config.yaml
n_layer: 17
d_model: 384
n_head: 12
n_kv_head: 12
head_dim: 32
d_mlp: 1536
vocab_size: 18391
activation: "tanh_gelu"
norm: "layernorm"
norm_place: "pre"
norm_eps: 1e-05
positions: "learned"
qk_norm: false
attn_scale: 0.177
bias: "qkv"
tie_embeddings: true
parallel_block: true
init: "normal"
init_std_qkv: 0.0196
init_std_o: 0.00337
init_std_up: 0.0196
init_std_down: 0.00337
optimizer: "muon_variant"
lr: 0.00507
lr_mult_qkv: 0.5
lr_mult_o: 2.0
lr_mult_down: 2.0
beta1: 0.93
lr_head: 0.00595
grad_clip: 2.0
warmup_steps: 200
schedule: "wsd"
decay_fraction: 0.674
decay_shape: "linear"
final_lr_fraction: 0.0
batch_tokens: 32768
seq_len: 1024
doc_mask: true
train_tokens: 395200000
steps: 12061
dataset: "wikipedia_en"
MLP neurons of a small language model. Each row is named by its layer, matrix (down: output weights) and neuron, and shows model dimensions 256-351. Each number is 128 + 24 x the weight over its row's rms, rounded and kept within 0 to 255. Numbers have three digits each.
A block is one neuron, or neurons of one layer that tend to fire together. After each block is what it responds to, as a language model described it from the Wikipedia text at the highest values.

L12.down25:087098146105145125127110108119113165114139134117093157121155143108141098141111120151132087126123140142116100132157120152097104151161205106162168132138177127095111121138077114125176145104073143127142119122148162122114152114105171117112153154094108119137137073132156107115111098145148145104
L12.down43:128136150121139144131122120102126084109102116123140076142099134154104150039129123134156142115127099106122140146116145119132114130108119132130109149107104091131136153143132122154142107085125152123108160131133178141122078109130128114142146128173146126108124130103120105158140143161153117125
L12.down148:102102119114151124118138147107169130138137141129131111117126086090151129109148094119130117169115111116158128112101131122126070115091176114124158118132130159188107106148132075154138145137079128086127130169124190145152129136096111095125156096088104137141119153131123168125144138114127135138
L12.down290:127105129182097132126145110114144141146116130168112148127156169147142120095104110096102153156112138123136151136118144095144094140153111101174133167166099101145132124120099109134102091147140088129164121136113133124149105128126129134086154127155098113130114103183128125178141152146150119163
L12.down340:142111104166138107170123103127115144104103131132132140165161109113158120130114082148111106134115084135123126169058114159119108157113121161106147086155103121144112108124123124142083155152138152105117160135132099080140113147133118095119123144084146095099139143117128129111110115116121099165
L12.down548:117086122135146099104173152151178109100145134136110123145098159097158165092132072131161101077105117141137123158124132166173135173111124126103125161126119168122128145126079141131173146109112128107140145121122137158130124099114148136146124105130104110070114108137172128105111097149133145147
L12.down1142:155126109120098124094142113094108097098154157105092118131170172129157116072107112141169120114155137105137146125131148154152127119086142134147135149125115120128130132153132128105094093102111121156142114086142132115127131138068121107150135094116105150113138134154144151117151153161154133152
L12.down1290:096126152132122114096082105102173140099156140139097134127111143153106148085097091151128133096111121074157123133125097135151105132119142168128170123147099112116126142089150096128139146116108116102122114173127166111120129142169127088135148155139120129151114137148096133126115138122119128157
Description: The article "an" before a vowel-initial noun (an icy, an ogre, an area), plus "an" word pieces (McAnally, anteriorly) and pipes in sports stats tables.

L13.down297:144109141198126134169169112149117135139137162154105140093105091149112139089104113145121118167118106162142113110116146114119133134161171104144144120124112128128101117130118095154131106131106132104156126157132171119116115151112094085137154154123109113174123139123103103150104110107140125139
Description: The token " an" as the article (an affair, an agreement) or word start (anterior, anus), plus weaker hits on blank cells and pipes in wiki tables.

L12.down157:101151131107098088139090150175137122105093145129109117153110101118078140112075118139115167138122133096124099173123120149108122174110124106125114089138137147100114181142111082173156112154093110159158122088094092136150150141166114151136124133124132122098102138134125113118104116139116098124
L12.down478:123101108152159128144173139123123089147103133097166124132136124120131093131129149163130144161109124082153139142107097089118159092154144118140153091142128117151136169081083140129105132095148167142140121167121083125097112121102139154126094108156171107144144170105138105120175162168140130152
L12.down570:126134140128158111111130136105171165117116101123129126139153191128140138085104124163146143127163114165122125128134123158078149115106130074103101094106076160092113122073173124102131153121144145109094147145145114136157126114135102116142104112119166109153096169090138127131132149112100148142
L12.down674:108135170083128134117178166127148099117123105146127140139131143131108115086150121143129104107166113118178149158113122118137103109115126122124089119118111146143183143104142130187149129109147119122177145096085088080116116119167096153193140068169147078125131130129095151160152153152164109144
L12.down908:127141106099129151105157161143131098101095171126131150165123113120168110136141117074101120093137123116142129126119141157197149150069121077129129159131127107179164173133170092134148101152128150107122166128149156105120113156130122097128122066104138147163099166116158172113151140128176114104
L12.down1000:126137162107190096144114135128130134118080125140116151177114074152089109157141122129114147153144135135154141125097094127146211117140121116136157109196140121137102144096140119107176129092112125144106137123154122127082137129102117132088145097161129105149120109121161130106110156141125143128
L12.down1189:158138146103146111136147142126160180140165138129115154180133157127144130152134135169113071119135107137155112116094121135092164161126110122079085141146130134162125125115152153093114160112119098152110136132103137162113126139098132162117140118147109111174164130108152154163165130127126110178
L12.down1532:147123095119129106108080123147145118143111175115119104116122164147165165117172142122096108107147116105149136138143131156116097098133083136127117198119133101128116109147087166148133076096103103139103073124113116129159110128160173108131090136159123143130118096166148138146111136150136141111
Description: Spaces, table cell breaks and score dashes just before a digit in sports stat tables, such as "| 0", "3–3", "W 125".

L13.down964:154148101118118131063113152143120110073146111121118135108132131112139129129082113124140143102117083113135136131140126172099153120145139119109122129119100141110156088116188126156094142121112100131127091156135139091108109142140126106139080094157178159105113130149141158131114180129129122113
Description: Separators and next items inside statistics, tables and lists, mostly sports records, such as table pipes, commas between scores or names, and counts like "three".

L12.down58:144139129116162135138148125156109159108159106129113107093135087152088106150150110154142131124076129128139122130118111140071135167170091126179103125111145134152149160117138116136103123142122132146118139115170148128138121129145092141119134110118117128128114159123114127125120100085164141125
L12.down396:166141102077130127180125153179087100145149154119137132137170081135137125135124168136124158128126114158109148097144122108079086171156122114143098130143166110131106180107142124122137133114065104135100141135118131152106070120126108111094137131139133084101153144135141168101119116124161119141
L12.down512:149136109125143160092138157094142146124157131126119080048133141109114139149093137118147138121105120149135154109138127122176159120154105127101118164149134132123148117170184131106078130146081099123167144109094139154148150173143127088141129148149146136162130142152133112143120143114149063110
L12.down610:130113165093120132093158107119093114075128143126176114149171101194119139125080150116094112156129132135102114109118123139124107133124147096108141134100119117154133115132136101103144138148137093153098125118083142126136165154147137105145122153120123078131079172111115131184137112133136096145
L12.down944:153086162132123112056123157106157114145121130143127122119133094104093112173156107138080130079087077149135150134153094134133088142119121125155150118147137116151159148096111133109109132123120082110124120160126180166148137099171130070115125135111156118109107118140180122143121137146154102162
L12.down1056:117139158101127055097069088136106114157121159156122097112150131105101087123154080062147140092122134128140139161130090165134147123103110143109112165125092113131150108107106115131126091141128126135125146105160096129123137162150107090137107105147100162128155155150109124132158138090155144129
L12.down1126:085187141133127127159136104138140105105157110124143078095137142184121093106109102114134122100141149117086132178117121133133115115126145137135121185108104143145116100180097139098097126157145114104161138129141111107120160152158138107076111090111131165117137107082130122133130156124189105092
L12.down1294:123127134136112131124121091124139176122140103121111138119163125166129142140121168156124127122141109141117106121181122130133132114152124151157112118154118124113108148128177168107122114135130116197139074107124129148134102141117137120132141164144118129159039156121118144122144155095131109129
Description: Words just after a team, player or party is named in game, season or election reports, where the outcome follows: to, won, lost, finished.

L13.down588:134110110127134155154101106088142172159117121120156111156145129171098111107152145124112156110121171105129113126105114086123109137113149163142130112115176168126115151099137137142127149149108110136157117125121120137104132112138135118136127153084142109156135192097095131100123112162105143159
Description: Space, dollar sign or opening bracket just before a number in stat-heavy text like tables, census figures and sports stats, e.g. "was $45,313", "| 17 |", "averaged 19.7".

L12.down130:120110143124119120135133124149087082162122152160145141155119176142145137175106116158175158162083123110135171098166136129105096131113108116111112166061075129137163127147143113108130125121122099159135137134077143157108147153105106111118096068168099144089135114097093123128145124134093128169
L12.down174:164084108098105141131103129136087119103146127136161082145141083131162131133123101130118120086159122112152121104084143124102078123125133148153173138118139111100147140130129099161112170104124142106174107110102105124104132130169096132135125151119190126129110110174144126173149136113122126114
L12.down434:145183095115121159129120106110134121114179098149139081170125137140142136123098151145126100104122113099152122144170132112120116105145108103132148152141095140130129123151107137087124172156092093120132122162079104146107130128126109130157142097135144115144144100200145099106111176111145109117
L12.down707:129111107110121137147149081113123166145109131136123107144104168150123149133111151143086130095128092140106123146163102170141153112136107152125105106114139122125142144119175124079132113108117118145155118117111117081109142168162123112172114131115130168120102110125142130156114132134135168167
L12.down787:133118128141117133147092107113090155136150154163177120081179088072127123129154155134117129113114131114101136133097103150098085093108113115125087110128122119096097163092159110095093089132131105111094117130083109130081105158128128142161141129123147098124138134123133114113114158158127137167
L12.down970:098103108116140103138126130103136094138129164152127082108160129089066124129117103185156132088095121126116098110130141140163115118122112147095173092142147123073153106107156142141122140153135101098140139133134141114108131123118135120082121103091123121066120097106160083127120139105137129155
L12.down1448:168123100090118115125117148109111110088215100154136114133131097145143159132129099138145128093112156167163094145124170167138131128095084130105131103121146104119090133136104122105086167108120126133149159128117128138130167131135111156124153117101125114127117116134140122138141185124106078157
L12.down1526:083152108081105175121093166164125142080176115079098118140133133104141127152161126125107145104124115141190103143138175114171102160122131148122081094140139141113154171142128123107128121141112091126161113085071073103109105156145119131169122158108112155119111147125157167131160129114114096105
Description: Space, comma or first digit where a number begins after "over", "more than", "approximately", "a total of", e.g. counts, sales, areas, table stats.

L13.down157:112142132128106138157129111117097114171122171124154095134168128074109167111143156104152137111166113146126155151162148179113091159133144092126105123094153094131092140123103129151137075130147094097162104136121146119137106124128111087150116150201135147136148144118093170136169135129141180114
Description: Punctuation right after a digit that continues a number, e.g. thousands commas (3,800), score dashes (3–1), time colons (3:42), degree signs and decimal points.

L11.down413:087070136124108133097173124158138155132105136104125152098131155133136121104132100099125108093086114149146165146119074150115129148111137122154115117114106092106138136107105092109155123100119116137097164111126111131126145111109160147118170073127136121140118155109144149144150122104152132092
L11.down420:147118152136146109086103161104106172149095142147147134113138136148142100093112163132098141146145123154132142130123123113149130114183144138126139129077161167117114118139138102123149101103124140134097160138155108135130131128115113145146101137114179111098119100144138106134103111094126137107
L11.down796:133110179140114175094157122096149148115097151105127144112116112099110125113129107126157160137151115136140125152113138119123123144140114121158093102124084127073156142137151130133162088108116156161126157139174189127104131188116111131113133149130118123149121132108094108081100156134132090114
L11.down862:110109126136138164083119086114104122089158182124122131115128134147141114100118120113128121153097123149161145123139123140178097117130164121150127105142097147132117099121142080128154094133131129097102112130083150129144132109139130091130155138093100119131176136121098106164125152127167117137
L11.down909:116099109110092141146101107119118134108165165121112131131106115127139115155121112100123140138154132168165153138080145128143093100120156131136154110158126136146119167107147110190095111122121132110106100118123188137139121198113109120107130109141077147120130146135142111147138117139134149108
L11.down1157:148086184126119109145134192102099139181110105125138131115077098126152118154150133113113133112115112114111113100137142126126151107099129116130138118145122096138130172104086148134152144175145105125116119097130103130122120144114103102115107129139149100145165161116111104116139125096135149108
L11.down1323:130138153125094098098079089117140080153108142121121102100129132138135103126151109109154107150134127114139121123098104153125130146130170151102094154133150146138086166134154122119170121136090114143095135164139139114104105116127133096136147146123126142096171136150123194145109130130170082127
L11.down1336:121113123118134151132116127160121111149162140104136154145143119148104112138128151116164084108147093103096120162116123106138142152176133127163116156130126131157123161176115125138151173123127115143163154121171156155141110127148096115110037165155133151159147070110089090143177134168147117128
Description: Fires mainly on the indefinite article "an" in mid-sentence prose, as in "as an appendix", "over an hour", "felt an icy". It fires more weakly on "for", "the", and "is" in similar positions.

L11.down324:117118145143117165076130105132088142110132090110121105138134110124129099141131139097163129138090052158145102118137134164123141115138099139129124145124122137132147112150145135162144111106169085134144129118107160103166152155124102094126108115144134118092117189164167154158183132128135141076
L11.down450:154133166131110160158094069121089135087159142163090145069143103099147110129124121115120174129136121156148098094141118114139141094133122118135115150119123151173125136111133116110119089131185145134149157126135126140118153071134102129123133079111098147107144147115122109120125148131129103121
L11.down520:101116113108125122106133137165122123110132127114131119120139065139101131160166167116136110168119105124144125123158109155120089145108121099149094163136142149137094116126132093123153144142175184146122091127097120101093133123140095179138130088118136127121139104098122114123139170141115142130
L11.down573:166150113131130134117079099113108129126106137129138131129181109118116129127065124098121131124126120122164178130102176169116110096150143110123099204106118126126084105112075142134129117137163143139131109079124148141105150104059136073158111130157075109107137149121123155093110155132119117144
L11.down802:118096147094138106141150136119117097160094195176132140126102168133128097165100137103140138110111078122143081153127159109135093201143110102081153119133121106125090098138151115163136105099105108115140117104114136100132135151143142109140113121115145130144121130119095076107133147143148109153
L11.down891:133128153135122176120131123134116103134163064139123105107142141139108139122125114117096133134090125129145154105143111138097080146160080102129133171124119143084101099139159116125132075110137123135133121105156093089140157102133119112143101106143138122150122146136127095147106136091155135162
L11.down923:112146107123096116136099123130084094121118134110121097165164118106072141136102169140112115115129133137108125122121153111115140130133127132170115098126126082107116160124143132138145138090144127159169164142116133093154123146126124165159125112146119150119116155136095185086130168137130115132
L11.down1037:135120132141166123145102125148121122138115119150111099142113133095148094142164164082147121144118144097161136103151145089140171147144160095158128125168125112140111163174127126133125134142155136104148126149141142122118108156116102114133145149113151106142114144121183124158153126090084136096
Description: Numbers and words inside sports statistics and results, in prose or tables: counts before units (one touchdown, 32 home runs), table cells, stat legends.

L11.down396:129164129117091102125122090168112151105137095123133128112166127131085103106088093070126129136100111159108097112102151119091154144128124144111151121125112140107103087126131113139121178092157107151177152114142127099112101123115102176160088154109124092171122104102167163095126112176145102129
L11.down768:178168084111112088097153131118171145110099119100107137146138108119129117125136091129122145164116118129148159166115121112074206135113123142150063099152101149166141134152172115155114158135103105130113120118120146140160103110114120144132148163093138114116125098098122137142123158080081122128
L11.down847:146140095119153150150194091158092160119100152132126158093146133149146154081159125138082087196117121168131150104107106112092148096173108115131143112155057123075162106166139125113141112140148144126141158111113121129107127104087156152149113143145134146100109101164107119119135121114121119165
L11.down883:124121100057113108129131132128161134131191080129069168104187150100109145135093112105113116121145156102122109120107141115141174116148096093102131181164132099129118119154119168085152139142114114143134141102142108163154056170124132136151116108141128161132117177134158191119138122112089123144
L11.down1016:127153134122128117126177180102114121133135086120123125151141144132132084132136121162090121110123089179176098132130101135134133097136129092143150104105081129175093156156129146167140173134109123136139113115125115101100097131121141131119120122139110097156160117166135120160108158118126102105
L11.down1048:128145113150120153058103119145130118118148122123123110160116082124092137157102179061153132143128104123131138100140095146118074125124120122092109148135111124158095181121160128103160110134106154169129108156119117098123163117116130160086088168108141139162134138131127121102137154092107127174
L11.down1165:157165145107140152117163116123113089076130126119142108147112125114132124141145158146154126103155144116131139168105143141128149119122080149099107129124080130126130172161121134144081117143121160149186107123127093100121104150166118155127153148140144121128093119110171140112192162089120092111
L11.down1232:146105086099071126149083127119104168129162147119102111085122134156121148119180172140122155130141156140139170127148132174110145118135122110103087128117129148117110143109174083142099153117122131117125116128135142088124154107106112114162148079136136154096139108130106103135187123137143145106
Description: Fires on the token that begins a place name or a number after a comma, "in", or a table bar, e.g. New (York), North (Carolina), and the space before 120.6025°W or 19,779.